config.yaml
num_key_value_heads: 1
head_dim: 32
intermediate_size: 640
vocab_size: 512
hidden_act: "gelu"
positions: "rope"
qk_norm: true
tie_word_embeddings: true
init_std_up: 0.0345
learning_rate: 0.00386
warmup_steps: 0
doc_mask: true
z_loss: 0.0001
max_steps: 3785
dataset: "wikipedia_en"
MLP neurons of a small language model. Each row is named by its layer, matrix (up: input weights) and neuron, and shows model dimensions 32-95. Each number is 128 + 24 x the weight over its row's rms, rounded and kept within 0 to 255.
Before each neuron's rows, "fires on" lists the tokens most often at its 100 highest values on Wikipedia text that the model never trained on.

fires on: "j", "gh", "t", "f"
L3.up418 [112 138 124 119  97 167 144  96 129  99 157  85 140 159 132 129  98 144 115 115 122  98 131 124 105 105  83 151 173  77 128 107 132 156 156 125 110  83  97 129 127 139 118 113 110  86 130 133 130 135 118 115 111 106 131 159 126 176 111 117 174 138 115  90]

fires on: "h", "s", "p", "ent"
L3.up361 [110 169 127 106 105 117 134 128  88 117 202 162 117 155 147 142 123 112 138 120 165 125  94 108  97 134 135 115 138 131 131 130 166 143 130 180 149 106 145  92 160  91 177 137 153  99 114 100 117 142  77 131 137 101 128 128 136 137 144  79 169  85 156 139]

fires on: "et", "d", "ack", "ay", "y"
L3.up506 [150 133  89 145  88 137 122 148 136 129 111 135 129 142 161 118 105 156 100 159 146 108 135 167 155 175 152 110 164 118 153 142 101 139 143 164 142 123 147 129  93 143 140 148 151 122 129 104 108 123 174 191 124  92 125 129 144  92 114 127 140 132  96 121]

fires on: "ort", "ow", "ot", "as", " of", "N"
L3.up214 [173 109 147 132 173 153 136 144 119 103 111  91 175 111 140 128 125 116 147 138 127 104  52 117 117 144 117 154  96 169 183 134 127 140 110 117 125 154 110  76 157 136 157 116 119 129 123 104 139 141  93 151 126 141 117 132 112 150 166 128 159 122 150 113]

fires on: "or", "ist", "ur", "ip", "el"
L3.up486 [207  98 129 140 101 119 132 132 166 139 167  92  86  83 125 142 118 163 118 123 158 149 106 152 137 127 111  96 137 104 165 127 122 182 118 137 129 111 128 120  84 146 170 134 142 110 145 140 141 121 126  98  78 126 169 131 126 125 168 122 110 171 137 150]

fires on: "===", "uc", "ur", "oc"
L3.up161 [104 131 105 131 134 127 133 132 108 133 141 124  97 135 149  91 153 139 100 107 138 181 106 110 181 118 129 117 134 141 132 163 120 150 151 155  69  92 177 100 112  98 117 117 101 115 128 162 154 114 132 123 173 124 165 135  92 148 136 143 119 117 110 145]

fires on: "est", "===", "==", "n", "he", "ation"
L3.up235 [122 121  68 117 159 133 147 112 134 163 143  64 140 134 101 128  90 120 137 189 135 120 114 114  65 101 132  89 156 146  84 137  93 106 113 143 129 139 103 105  86 118 136 106 133 135 113 152 134 111 141 132 126 155 115 152 145 133  93 133 159 152 118 161]

fires on: "a", "or", "ame", "an", "ist", "us"
L3.up351 [154 119 141 102 154 130 100  98 167 148 146 145 137 134 149 115 101 124 145 161 100 180 117 110 128 152 148 117 132 104 123 136 138 128 140 167 128 112 141 128 114 146 177 131  74 112 162 172  51 144  92 122 126  61 140  71  87 143 112 159 113 139 114 127]

fires on: "or", "ent", "res", "em", "ul", "ol"
L3.up514 [ 87 148 115  95  68 148 202  79 147 162 151  98 120 164 138 119 122 108 133  99  87 172  83 142 109 128 136 138 167 153 123 120 141  99 152 133 132  98 170 112  87 136 114  99 138 124 134  99 136 135 186 113 131 126 141 137 127  81 157  97 141 132 112 105]

fires on: "oun", "r", "9", "un", "ul", "1"
L3.up604 [ 93 123 138 156 136 150 114 149 120 138 104 115 105 157 177 110 101 111 130 109 130 131 151 175 114 135 139 138 119 146  88  75 171 130 112 120 104 167 101 144 122 124  93 120 106 181 123 148 140 164 118 137 105 121 134 194  89 101 138 105 150 131 103 127]

fires on: "r", "an", "her", "ing", " to"
L3.up230 [138 128 148 117  93 120 121  87 129 124 117 149 162 141 126 140 131 115 104 137 108 116 145 117 131 120 131 129  93 111 150 161  81 142 124 156 110 110 176 142 120 127 151 192  99 148 122 125  69 125  58  97 106 143 177 124 134 132 148 115 107 101 116 135]

fires on: "s", "ers", "em", "ant"
L3.up317 [164 110 173 123 139 157 134 115  97 127 137 122 103 140  82 132 112 139 133 136  78  72 116 201 132  92 148 163 153 163  80 109 135 141 122 137  92 129 122  97  80 104 165 145 192 160  95 128 118 125 170 136 166 108 146 134 159 136 121 151 119 113 107 139]

fires on: "or", "ent", "ell", "uc", "us"
L3.up405 [149 122 108  86 126 144 121 130 131 119 169 117 137 136 117 112 135 118 131 136 103 160 137 132 141  83 141 129 103 179 110 147 129 145 148 135 131 152 107 152 123 155 152 124 198 122 101 143 134 168 114 120 139 156 127 161 174 134 117 105 135  73 146 141]

fires on: " g", "r", "\n", "G", " G", "ard"
L3.up35 [143 134 129 121 102 119  99  73 144 135 134 165 140 167 142 105 136 116 109  74 101  85 146 170 125 114 117 154 149 149 153 112 128 138 175 136 132 105 124 113 155 124  98 143 132 149 117 144 114 132 152 116 162 107 131  96 125 136 114 120  82 136 133 113]

fires on: "p", "ic", "or", "ent"
L3.up203 [119  93 153 149 140 122 148 132 133 172 157 146 148 128 123 129 101  94 136 116 102 117  88 136 139 157 158 139  70 160 178 146 177 145 118 138 122 115  86 102 119 134 137 111 153 108 140 120 147 127 161 116 118  95 162 114 157  99 140 106 157 140 127 119]

fires on: "on", " con"
L3.up581 [125 118 101 146 173 112 101 152 131 135 160 114 108 118 117 105 158 170 118 130 150 160 119 124 102  98 118 153 116 117 105 154  90 174  76 142 137 118 128  76 139  90  89  99 133 116 144 158 153 153 111 134 114 145 124 121 180 141 150 139  98 139 123 121]

fires on: " |", " of", " ex", "ie", "ong", "ish"
L3.up373 [182 160 147 127 137 140 157 139 111 106 145  60 113 132 159 127 156 146 130 196 107 129 141 148 174 128 104 104 144 143  95 140 124 145 129 119 105 156 101 113  92 107 142 126 159 109 145 142 144 146 138 122 143 146 116 119 165 121 126 128 137  78  97 104]

fires on: "a", "an", "g", "ong", "ie"
L3.up79 [150 139 175 121 104 170 143 161 167 146 121 147 106 108 155 168 126 100 128 149 104 133 167 103 127 103 146 141 138 131 157 121  87 165 110 125 120 131 144 122 107 117 132 137 142 131 166 121 126 134 106 118 139 155 105 113 132 121  71 125 173 124 114 159]

fires on: "oun", "en", "p", " was", "ly", " be"
L3.up499 [149  80 173 126 137 116 149  73 132 127 138 135 151 168 160 103 127 137 118 105 147 170 134 117 142  98 125 155 114 144 135 156  99 111 157 138 133 100 136  91 135 148 134 149 126  96 135 139  97 129 138 145  94 101 127 114 123 112 161 134  85 100 112 121]

fires on: "P", "A", "B", "S", "I", "H"
L3.up293 [151 144  94 125 124 152 106 164 124 137 137 125 111 109 110  68 106  68 108 154 116 101 127 158 122 127 138 139 146 114 175 104 102 136 146 138  76 126  92 104 142 130 122 144 136 140 109 161 124  91 143 117 114 156 125 106 122 110 155 151 175 135 116  94]

fires on: "+", "ic", "ric", "'", "#", "her"
L3.up531 [152 102 175 108 123 105  97 114 112 103 134 138 139 119 126 118 139 170  79 130 136 139 156 169 144 121 122 134 129 151 137 136 135 175 160 159 135 105 109 181 149 175 124 150 156 140 104 134 172 117 139 140 128 114 177 160 142 138 187 125 102  97 164 126]

fires on: "m", "d", "ated", "oun", "x"
L3.up552 [117  79 143 135 156 172 163 141 107 165  74 130  78  85 133 145 139 146 127 105 122 147 155 145 157 150 177 104 117 186 135 127 119 133  94 111 114 121 127 134 112 145 173 153 107 108  99 177 118 105 125 104 116 114 122 158 107 148 134 121 137  99 129 131]

fires on: "\"", "it"
L3.up7 [107 128 114 155 148 141 122 128 138 152 177 128 111 109 142 113 147 107 124 121 144  92 105 137 111 160 131 105 132 136 146  91 165  92 115  74 100 125  98 123 126 155 144  83 134 106 123 110 168 111 132 137 106 161 116  96 154  79 128 120 130 158 128 152]

fires on: "ust", "and", "ge", "y", " is", "ad"
L3.up224 [167 141 126 115 122 113  88 149 152 153 129  96 139 140 139 155 172  77 124 124 104 141 174 129 138 125 136 143 124 143 128 124 101 151  73 102 113 152 119 161  75 102 140 135 118 123  89 160 163 160 149 166 124 159 122  89 137 160 141 140 145  85 150 135]

fires on: "g", "er", "ov", "ent", "k", "ar"
L3.up170 [ 96 103 154 133 140 168 111 162 100 117 128 125 113 179 135 124 122 107 165 115  97 116 144 113 156 151 157 177 134 163 128 169  99 122  99 107 102 148  99 102 122 122  95 161 145 131 128 124  99 153 105 154 149 113  95 112 121 153 106 120 145 117 156 165]

fires on: "st", "c", "end", "est", "iv"
L3.up547 [112 105 128 137 142  97 132 103  89 113 133  97 129 102 176 108  98 107 161  99 132  83 111 174 103 104 147 122 116 139 134 128 116 156 180 126  79 124 137 146 132 131 146 157 146 142 114 122 170 109 123 140 123 138 136 135 161 117 124 121 146 101 124 121]

fires on: "as", "0", "ric", "w", "re", "m"
L3.up122 [137 140 111 172 155 150 111  94 134 134 107 121 107 131  90 106 130 112 153 109 130 116  77 140 132 140 136 150 110 108 135  96 155 101 134 113 183 129 134 117 119 145 159 113 138 106  87 139 127 139  86 112 103  81 103 113 126 133 118 126 134  95 178 119]

fires on: ":", "an", "\n\n", " |"
L3.up535 [102 114 151 115 152  89 144 128  94 103 115 127 134  89 146 120 128 162 118 134 109 123 168 154 119 114 132 141 154 161 164 151 116  94 104 138 117  73 176 145 119 128  98 164 137 160 157 171 130 128 176 125 147 145 116 133 168 119 104 162 144 111 109 118]

fires on: "iv", "c", " of", "is", "if"
L3.up555 [114 103 115 184 125 108 165 146 155 118 165  77 140 130 124 111 134 152 138 136 134 112 140 159 163 101 109 128 135 111 128 175  93 140 142 128  99 133 122 138 108 114 101 133 197 100 174 130  93 121 149 158  98 126 128 141 161  63 164 120 102 113 124 129]

fires on: "e", ".", ";", "a"
L3.up602 [124 124 140  99 127 135 121 133 112 126 114 142 128 127 116 101 121 121 165 135 118  68 114 135 113  81 143 115 109 151 135 139 136 159 125 141 149 130 144 143 144 119 138 148 110 169 176 139 128 163 176 104 101 122 124 154 171 112 128  98 135 112 155 153]

fires on: "ember", "il", "iv", "end", "t", "ort"
L3.up455 [169 115 141 137  84 103 118 133 114  77 124 134 116 155 148 102 131 118 161 121 132  92 167  98 110 123 101 108  99 143 153 151 149 136 112 145 120  97 117  93 115 127 142 123 134  91  88  97 137 125 146 105  98  60 177 110 133  94 164 161 127 103 120 115]

fires on: " pro", "on", "res", "n", " re", "ro"
L3.up64 [144 143 116 145 160 130 153 130 171 101 116 130 139 118 126 129 143 148 149 188 138 132  92 119 130 123 127 109 108 100  83 140 163 124  93 136 153 172 116  87 113 103 150 175 128 163 126 139 148 120 128 194 112 131 107 130 146 126 157 145 123 121 110  90]

fires on: "ated", "f", "ad", "ing", "d", "ep"
L3.up394 [116 130 155 141 168 105 115 143 115 143  87 105  68 165 135 150 110  84 104 129 135 120 176 156 130 151 163 137 147 118 101 128 164 141 128 119 125 128 132 144 122 134 136 142 146 113 104 105  85 110 127 131 155 110 160 151 150 104 103 111 124 113 143 186]

fires on: "il", "a", "is", "ic", "om", "us"
L3.up524 [133  84  99 113 138 121 120  73 131 170 132 131 118 147 162  99 141 103 145 134 122  50 141 142 137 147 133 112 129 150 156 183  97 118 160 128 130 102 154 104 110  85 128 136 107 131 140 153  90  94 180 115  92 133 121 119 125 135 113 101 101 145 164 161]

fires on: "e", "p", "er", "ld", ".", "um"
L3.up428 [110 106 126 132 206 110 117 125 119 123 142 149 127 134 122 171  89 126  92 116 140 107 110 178 168 104 119 123 129 156 131 116 173 152 134 137 154 166 133 171  97 119 100 149  86 149 111 106 128 157 121 151 116 129 143 128 145 118 109 122 132 134 148 134]

fires on: "en", "c", " that", "is", " it", "ce"
L3.up192 [123 128  90 117 110 111 108 117 128 104 144 113 119 141 194 113 110 113 104  77 123  89 115  96 144  99  92 134 134 115 127 115 134 128 222 110 166  90 123 113 138 115 131 130 145 137 136 129 117 132 133 122 127 172 125  92 133 112 148 135  94  92 147 117]

fires on: "s", " Mar", "t", "ord", "ur", "-"
L3.up252 [117 110 147 114 105  97 135 155 157 143 113 126  97 143 136 129 171 135 107 157 142 125 126 159 115 114 120  94 109 120 131  92 165 119 123 146 100 173 124 120 122 127 147 114 116 155 132 116 142 130 113 103 129 109 176 103 119 164 190  85 130 142 142 136]